MLP neurons of a small language model. Each row is named by its layer, matrix (down: output weights) and neuron, and shows model dimensions 298-447. Each number is 500 + 50 x the weight over its row's rms, rounded and kept within 0 to 999. Numbers have three digits each. A neuron's up and down rows have the sign that makes its largest values positive.
A block is one neuron, or neurons of one layer that tend to fire together. Before each block is what it responds to, as a language model described it from the Wikipedia text at the highest values.

Responds to: Year-range dashes in careers. En dashes joining years in footballer career lists such as 2015–2022 and 1994–1998, plus dashes in medal tables and model numbers.
L10.down1619:568510471428506558545553467413488530509642434556516533499426488495502447560465455454495514508546541570506552543539514435476581531611559583567566482513540523617511526543466467632491525464519498456496552520572495560520490525455524484473547516441505489420463465506459487524543475487461458531547593434452529500547483563563529541472531576539530435519530497501495541444520511498510497520520488508521504478385579538511466530568505435550372514528485542435584
L10.down1705:489420507464473485483606574461463533491424495533569511475464533528458545571561533487378482493614464586529561498481484470545458461543392456454513535524457414593445497513474466484531528498552538490489451492461442464463456406615485516485477473539598411514495567506518457461431482434548599503507472479545424485556519546510546523483501540530568446577453566542529498398518521456481572510551480481529442503526543619484462453459304475533487522440519538472465

Responds to: Music chart discography terms. Words and table cells in song or album chart writeups, such as Singles, Albums, Airplay, hit, reached, and pipe separators in chart tables; weaker on scattered mid-word pieces.
L10.down345:497537521489591439505513475481578527497524486513498445466587543455520504470524460520498453506531537502433467445532378492441488519391528516487465531466494595498433497443531503490523450545486498455525447547567424434378521545541527473648462514591507520553549562551426562494477496535522495534404548489560445434454495431525434506618543608487542463431439501493502497559474456478484518554494443526563504522419516508510485472549541467522326443482567462549576
L10.down548:431428531407455481424543441478484484493525475587514495493475528564588476414484427464547509475489500537484536521557499458496420505468482516531554462435478563441505488437459530609484457546460561532449534538540436440603434566531408633591489498561500578467457559485499559524450500502507534459498443581596464514500552581499402440577626495493522448562449466511512595521505461422537467532469470508579484526489475526570587492505424533477455551560499442493528

Responds to: Range dash after numbers. En dashes, hyphens, slashes and "to" joining two numbers, chiefly sports season years (1981–82) plus scores (2–1) and life spans (1949–2022).
L13.down181:523525469456532462589411492479561388564547620457581472508473525472423518462441472467396523415503562526417507524553438471525465495501549511551506539444558496515470545461461450550540486542508508495461474442562571354483528557507555499499450473421525491559490473452414455526507427583557483480457586431460403489554553519559501532471510562525598511516517426548417552421447531473486561513539549459552526501482500560602532454552356421470524495575521522378523
L13.down280:521559530520512503406565549511438507539545398430577482458621556477423414491572522523500441464454497441527564400572469430512489439605453412498484480524446474490439454476417546568489526452484545528467504515479558519483346499642395430514534572534483390620560399475435542516496430449458443568432531555562604525441551483468422531555508477545526476554575558534499480372476500500490512565562524512480481517484442496585467555527525430528473438456482519500562
L13.down351:454580544508502498553487504495499508539513475445493510501394580561466554515502564482414517484394540543447518503520497490504530609492495429505484548439387443537427556470570453459479542610395501511522385571476490506488511413485461509473520439442505454514474520484587535528585466441515561590564481424523461424482481450553466469419425488446577417517491540465516551506501579471445466556482510471579614483538567468505523417507629413471563519468372495432423
L13.down502:563461501469537457374483478466443539496419531463521515528498524474626548471492617456481479473499503589385437433474555421485470491533493465456548534504492428492416518543557430513531506479479437534423437423524457488522484504511558538515531451578524506518613467377421471545553499553515502502573420433503423481517627450410518549495549385464520354474426556503524543619536524430549464480516578475481544490481516523509542517558436434392544487531516494453457
L13.down516:486410499496545528514463558446542503498549468502457527460536458466469493523528460457527449520419547597497417491507439557478440481482527533594515494458499511403479488568522418548518573479503510410495481557514529438493470541486495451526557604480459448436505528475460485512524494497430496498435441501396457445532396548514491499533379416493475539576454514571497498545448486461474483531462488521388489494440507463499462480451462542477487410562490519517509
L13.down527:493449506519531470578497540576519551563403474429478424449420495410559416437531526496605497487582498580509512377484634477592526475484434507501460503404519581474468611484520481471506609457612503482492501430524509487530512490440549540523529524503493571600510498552483543540433492544576520500418463493532541439441450498515484508469497571500549457587529454526479445369530430474434489570465460540488447543509498478475475512528328494479528477491557481554518
L13.down717:426538558399537528471529525447500597548456423501481505511475541537501511577466483504524485487502472527457454504537515509512472526495533424473567466483418475470508539545500539468553486499529597436389452545609418499469511460496522537650587543492429469589595513472630514528572541502511377405550429461527479553464587455413488510517567501524524576591428516415499467634549458543519518503610513530555551532505513530495510477454468471527637441598547530503485
L13.down1210:443475460454539455440581556503485588508511454570559501509466471452565444486503458537593489536479548547467504532462476526464509522507544503404515499436570450580585394409517513424527524436496575508532588526516537422549481467448488411596470474571561500495443485479490470510463461496535478462618434527574538457451508565411459477526488455554501453636475516552541516546479575528503565445357482446578570573368511524566483493496393385409380492542509536459417

Responds to: Word after an opening boundary. First word or word-piece right after an opening bracket, hyphen, heading marker or sentence start, often prepositions: (at, On, end-of, (eng.
L2.down121:506519507516562478576474440449445486533554524622479569402488476532525544463561556515543557463502572461442533511533445499549544465449510466419417479510526598569382431538595458502496532458413514506435512423468596509438541473554491541504510463543454438498446509501534458458482519588454457472505539525370508541454463449480521535471549488489527461585491464540636583483472451440510507533466533527570453550474494545510493451409422541499539483501606553486508
L2.down326:468492574612490554579480524456410467480509385518504548537475442469512407463577399476585528520516532536443398501513449465520510608477536481425562463571482485564466547506451503466499491476517454515494467520502550561477586430596544471497524480412513531596520405504466513594443518478395558603452484500394526485457566484516462502488537472474510489581549501698492496489495511508505361493483461513529548443527566553558477473479344450507527518510483427511585
L2.down467:469471505522514557611486532465534397411486524579484481530505489449460528450585533529504544570535559577514539539478524545461502499521459521523553522481605490548478542459412510530421554441576500563527500420562479525526547481509479501436460503500483407525467464568487495552483543554510524508388475471305545535456526464493457525507522477479492507522446535502521527491472505536517480441489502491467553553551498569495430492504327596428544542513438472529542
L2.down1263:484450533467458614429527427526437504463491544473531541476483451478548489471583433509521515535573424599475422496511537533483539496471509432474445535443550504465428552497468578531484508426515507530502570481526464495538495435510434436471445595549495419463488497520531515667473505554551435432452473538475503588578528452483476431501450429474431540451435547588550461483450532448501487400539469457452462433558459589452455566474508466388539573553461546449517

Responds to: Verb stems awaiting suffixes. Common verb roots (add, have, write, read, extend, sent) as the first piece of a longer word in prose, e.g. add‑ing, add‑ict, have‑n, extend‑s.
L2.down240:526538545490520486435507442453541547470484541490501427494539525540415439506594516471524478587558459473476533490493419432495557399453531468590536569522460548536470457465472500495488402489525529475553440468549541415432479408468558600447523537551446490505493576523497380471500366575516556422432527536552466554486500572319475453534559414586579534477493537423468442469436483555457427546456479476567524487510459514484514529516664543506528509424471594438523
L2.down666:519547508408511561468523545533500496549405439513470531459427520537522404453470528536448474479515467602480512563599539554460502489455489516387520484585498510411588496526631502535459545389409479453473386605520469398475548478565482524510494424517437519451534621535547465457523419515542477533586506522446439539416535475553455494484536480518515428547531411447528431508452562497614439488491500463579550653508531557450458582477447585542505548516481403568473
L2.down669:567571501478579550480464535510503503539496444424513525485475436494478504552556483561518508501585564513501543599516468402486448514540381428530517547473513465437504489649503468457553513392499544541501460477535496581447532521536504539583556555539495458517510530468603441539409485532545492504542511534561579529387555453358500444521387542509600475429522622588494507465565590474586477495430449494504487464515528437541536507496646539413552457353424490466524
L2.down1281:580548472598498473503462527443538477428482522509446491482561494529525455493560541582544557511502505514472491454460543454470482572522554602417405511530514566511440469574376492509500480503485467477525409538536516445447503424541480494500490523526462451522537500426472485585360493508533571546569567556509513493496526531416595491480546567480512501520513588656522585498477475615514480497456541466523463476585559485507474494443568455504520503396530584513538

Responds to: Preposition in after verbs. Fires on prepositions, overwhelmingly in, right after a verb, especially after was or is, as in was in development, is in his clinic, wandered into.
L13.down125:420550487536560419476481578513532529481480496465519498495453505599445559497434469495539499563570450505577516517528534412510460475607466529501503443550435482436567401466369444553523434483524498460501474448467469482536541484517647468515540561487558453448476426502558519550491499448506478510497526526453527497496502480503493479529418484493459469515530449529496495589471500473431482578488541472452525470457486427656418486395326451530526456470545508441493
L13.down290:571480508447470467517538490520437525564464455461482547579418574430448518489530438458462373543548460520469443508508541504604541556482481408512519477484424509435494468552509548576546555477486510463442514513471446526480397500452422557424516492442511491506454533503475509506528468478582581520545500572477539520479517493536433512450460551489495481589516496512577514561410490448533502454525520558541486505542453481581562449460536577455546502439536562497574
L13.down326:457480504548491536459518520449452589488434442539549488483569459484490434456535468502520438549553504516608488444580498529476461445494456512491466525513486548508498501534452478470568473528514530538516482357449531475568477543559537487481513551504535474560537448500504574574452457485530481552480386349504571505476461465512563549552458621489488465521548560469499439531531470386484514604503541447474473468535454562542457463530544612499420485505388526522480
L13.down552:549487434539428471540562570523479568523434520521476439510500520528493453507529528496497511501500496511543398438488593514572434446461480614553597422480565513475500447446480555462484522441482496524562539489435463430420457495550537492470491547419475485494454479598507485505373353531515437485464510465494491531471401484559480533442465554488469480592527560570503441474524498607541485554457542440485492496496540464506475400479386510481439491572532497498471
L13.down773:557513446420453481449489537536497584463457455611460459641551485439553506482546571531508465494517447554480515420458479496456521424469581546549560477547546549561501489530511439463511538568416487493543473587446488551499619484578536433548508496421510541517578495537539527418497466442583449499363409564443488522435529492464547491471457499391530436495484541502443578481383506566456423543452536618439575511538542526563464440415611476446572503493458450588548
L13.down809:632566473491515515630478521517519548520578529471512420504471528547512425450518408512477460561525579568470494516409567551480530509470469536521472469545508538533438437491422520487510415518494489490508528463462532640523466475550597511545587586529538434520409515510558407477434448540539426543511489477499498570584490530476586456557565467529510461424527538517477514480539498485530460517504537465519493575467556488498474405471521520497560484579456511499556
L13.down1007:597479440488528589434526518515457569420468523445578477482502557511579519513457417508509460453523485546456451477489473556574562512518586534535434494524504501483495527479456461444545529457511541595399550496507506650517465524495503549519641461442575515547522452498500450579557526536399514542425432538537403667497436442453444492501516468497471460470497454487508571580515442447473581470579475502534431500503556465539609480439482417449437542547532513467496
L13.down1262:501507419401508464500415576478513389516514542517491488537535463545489581535584497499490543447558534539512517557498468565508424455495478445546509472499530403547454533605440553560561462417499484508392578492430438531442436510519523499598541502416558539495473438418559488554411466535458521463500505457456457529507494552425490525497448613522525443559494465476556510556472541505576498425476512531459455440422454547488571442576401395512593482514568571508593

Responds to: Sports and chart listings. Assorted tokens, mostly punctuation, prepositions and heading words, in Wikipedia sports results and music release articles: "Men's singles" headings, "(4 titles", table cells, "at number one" on the Billboard chart.
L13.down56:596464495524466520449485443583411520565619590485479481401521515487615396559495425494549452489483543430576611517514505487535595462476546586475601622462498546527471521514476418460562493492460569420501472471624426471541522574516464508465582473514427441531472525541475582456579514521422638550482525518506543543556471512565500512523440455495472456539503531538516506491503428527521464493505552471556457508468538497539553432678386574450418472471513429518467
L13.down312:489576514550426492533457490501424451557453500423475462480490522508566477498599440502589531440519482502469493524493493492468586518574530530513358425469469463570566562510496452599519580483497449513524479444424563353431480511435502439557463519432463434540450553506566553465497483517537395444517516537411462492479580538478463489508348475548489525516375444449482478429512478549423522513466452502497464585522446573582462550535516459512497550471438557561496
L13.down520:507654540474558461445493521488541458530496607520572440382596496513510511498432480491444461546442569419537506453514494553469448508461498478447535473533402451569483501547412497473534480528461545484446491516549571597539447441517544439560487529549492483491478539484519511520547482386470457461512513509458494455514503515435547524500428433549488530563573462545438598454444483494504669456541416592409575563447545401482450534445450446472466453499436459400548
L13.down611:540472577446527518432531469446461531509564611559565581482540429549575477514523549323493499461412455551473558526567416623572472560535420566529455498439585520552451518500555452478606511551496495594585508491476502506481395480514510561448519485489389517478397482480481555573525449475489514512452559512487528587540483503554569449521560491538494624490466491532535529412519571431521537388587540511443496525525475528592493515483735508420444503480528522403466
L13.down859:569483509440557476451427380443463443536543518480510493502589519481488414495555423513514629554496505550511483488621535551543512417467539498488534467397450513485504591429482607603542480445454483547488453523506529451454434472455448536469589468490592428535527519531400477468511490522512520514452575530612597426509450513482473467536507554613462542524532595522467422467417540447441462570495485419522460431449423504561500495542449446453474575425371523643492
L13.down932:444467551465532494525456484539568534446435485480555461536501501514478504491530528423426513634524519445510508523500464496552533498554519417446427464504564540486442489531472478458441513530482478552466514519622529512531502470509436393511475466535501491521547471472552511533527483485435458528472475511394561501420519488552577509472461558511432520423467566460523492497473458530487570485535541592570532535449467575525539500537239522585460500519445508478457
L13.down1197:520535558570552593505481429541555488493512520545461553516500488577455553473583434526441429537547488437493600510486487533524650558570472549485517551456495485430508476469586491509494503459442504468484519522501515403521523510435537578627555471539477438549448494423468503512555527543515465531509499527503586369446519491477502580424556485417559577420581533371479474470463575481478490494531425531532478546500462465508535541591540472478539477492485488515463
L13.down1520:551521493492480528613552514555530441515437521520574519503484532459437512440527450518456527533484547441437434497524546558531565443542498489537467578391447472521450519553557517462503429536491479492473449489454524455577491403540495467548558495561527569532533498439498468404531426479524436493465472485588447523508474485506517539534478454487466417484458474488567482349440465438474509582449544553417557531470427554591452470463482484437448540450511525445533

Responds to: Passive auxiliary before participle. Auxiliaries such as was, were, be, and adverbs like first, currently, just before an expected passive participle (was used, were passed, not be averted).
L10.down36:443577486596479455548479481472426436492563415517428454368508574541474538473512617513595524465561563497529524600482550441506476493535561452573423464501452445423488570444489457584454568508538462396545606474458583530467510545493432556459494433504500533547556444521499461503484505518503527493478532464436556525513487512455558484485541554610532473517579559449515486560504531510529483450517624411557530467495462470379468407472379510537446517500543457502446
L10.down633:493398479406518433477528536552510530464475506478514515510449465422474488537483457509513523516531509431543462530408473565502487497547543456540521549463444475414539490518486620478490522433483443561415582384398473493488468523478550550397580515475597469542529510488535329411512540521441506539449526454453444543524456528400558496533509492570455544411471613526502592471454432428597518469491479536422462507504565396476519476537343510580468460437522509436415

Responds to: Family kinship words. Kinship and birth words in biographies, especially "sons" after a number (three sons, had four sons), plus children, parents, son of, Born.
L2.down103:507489664472456515633487516462485496445552497460447509559520487513530457576501526438478498482451509567475500579600447470568487442566441488460564443487550490492504518521407583573485521528578498478477518494512488348487439478517583436530577437553544523503486551597433517451490514446488453491463524440619477550476499454537492488488467405542559551419454483505465474518598628500475375506536503464544499525506540641543481548426330528557541519497602423466445
L2.down174:447572535438462528568456432462454466523610564458431519483429541493587519560434585514455506467529548437486393533513431483520523466502537503440437576571460512479436539510457600441458561425612525497441552548480430400581533541495519503543501484514565434545497480617464535529482541474517521494483531411572436669578485445575475459497443479449519528414496544539506577566540505605559498516519512495504577610579440530495518592480340449474566511530552507563529
L2.down840:422512502439513487418364459595460509526543601580468565493387488446510558552484510459423510511507475436492473500430467383514513538462548426464461588530491567560504564499458493482435499511539508596589518571536495414454571429565451546525481439484559448487478531559439546483477560562476531468419557503511511579529503572433440489464487425534543471493483524512545553471510481518565606444494465546519522552484473498580549472400543441476503543514463536408547
L2.down1377:510536561463452516554511512455453375553626430492522491522543479509453451593453600413540484449492459507484528496502554487616592417521507514522582528609592508496503495421520501545494536549583467455500526541462515310493565548478475465524542453465474534544455555494534432448465545479466530399472460490549524541466539475517531499470518482466520581450472507448544506519479529526510452532517493477504568481535510475453462504520362521493484510425477430504487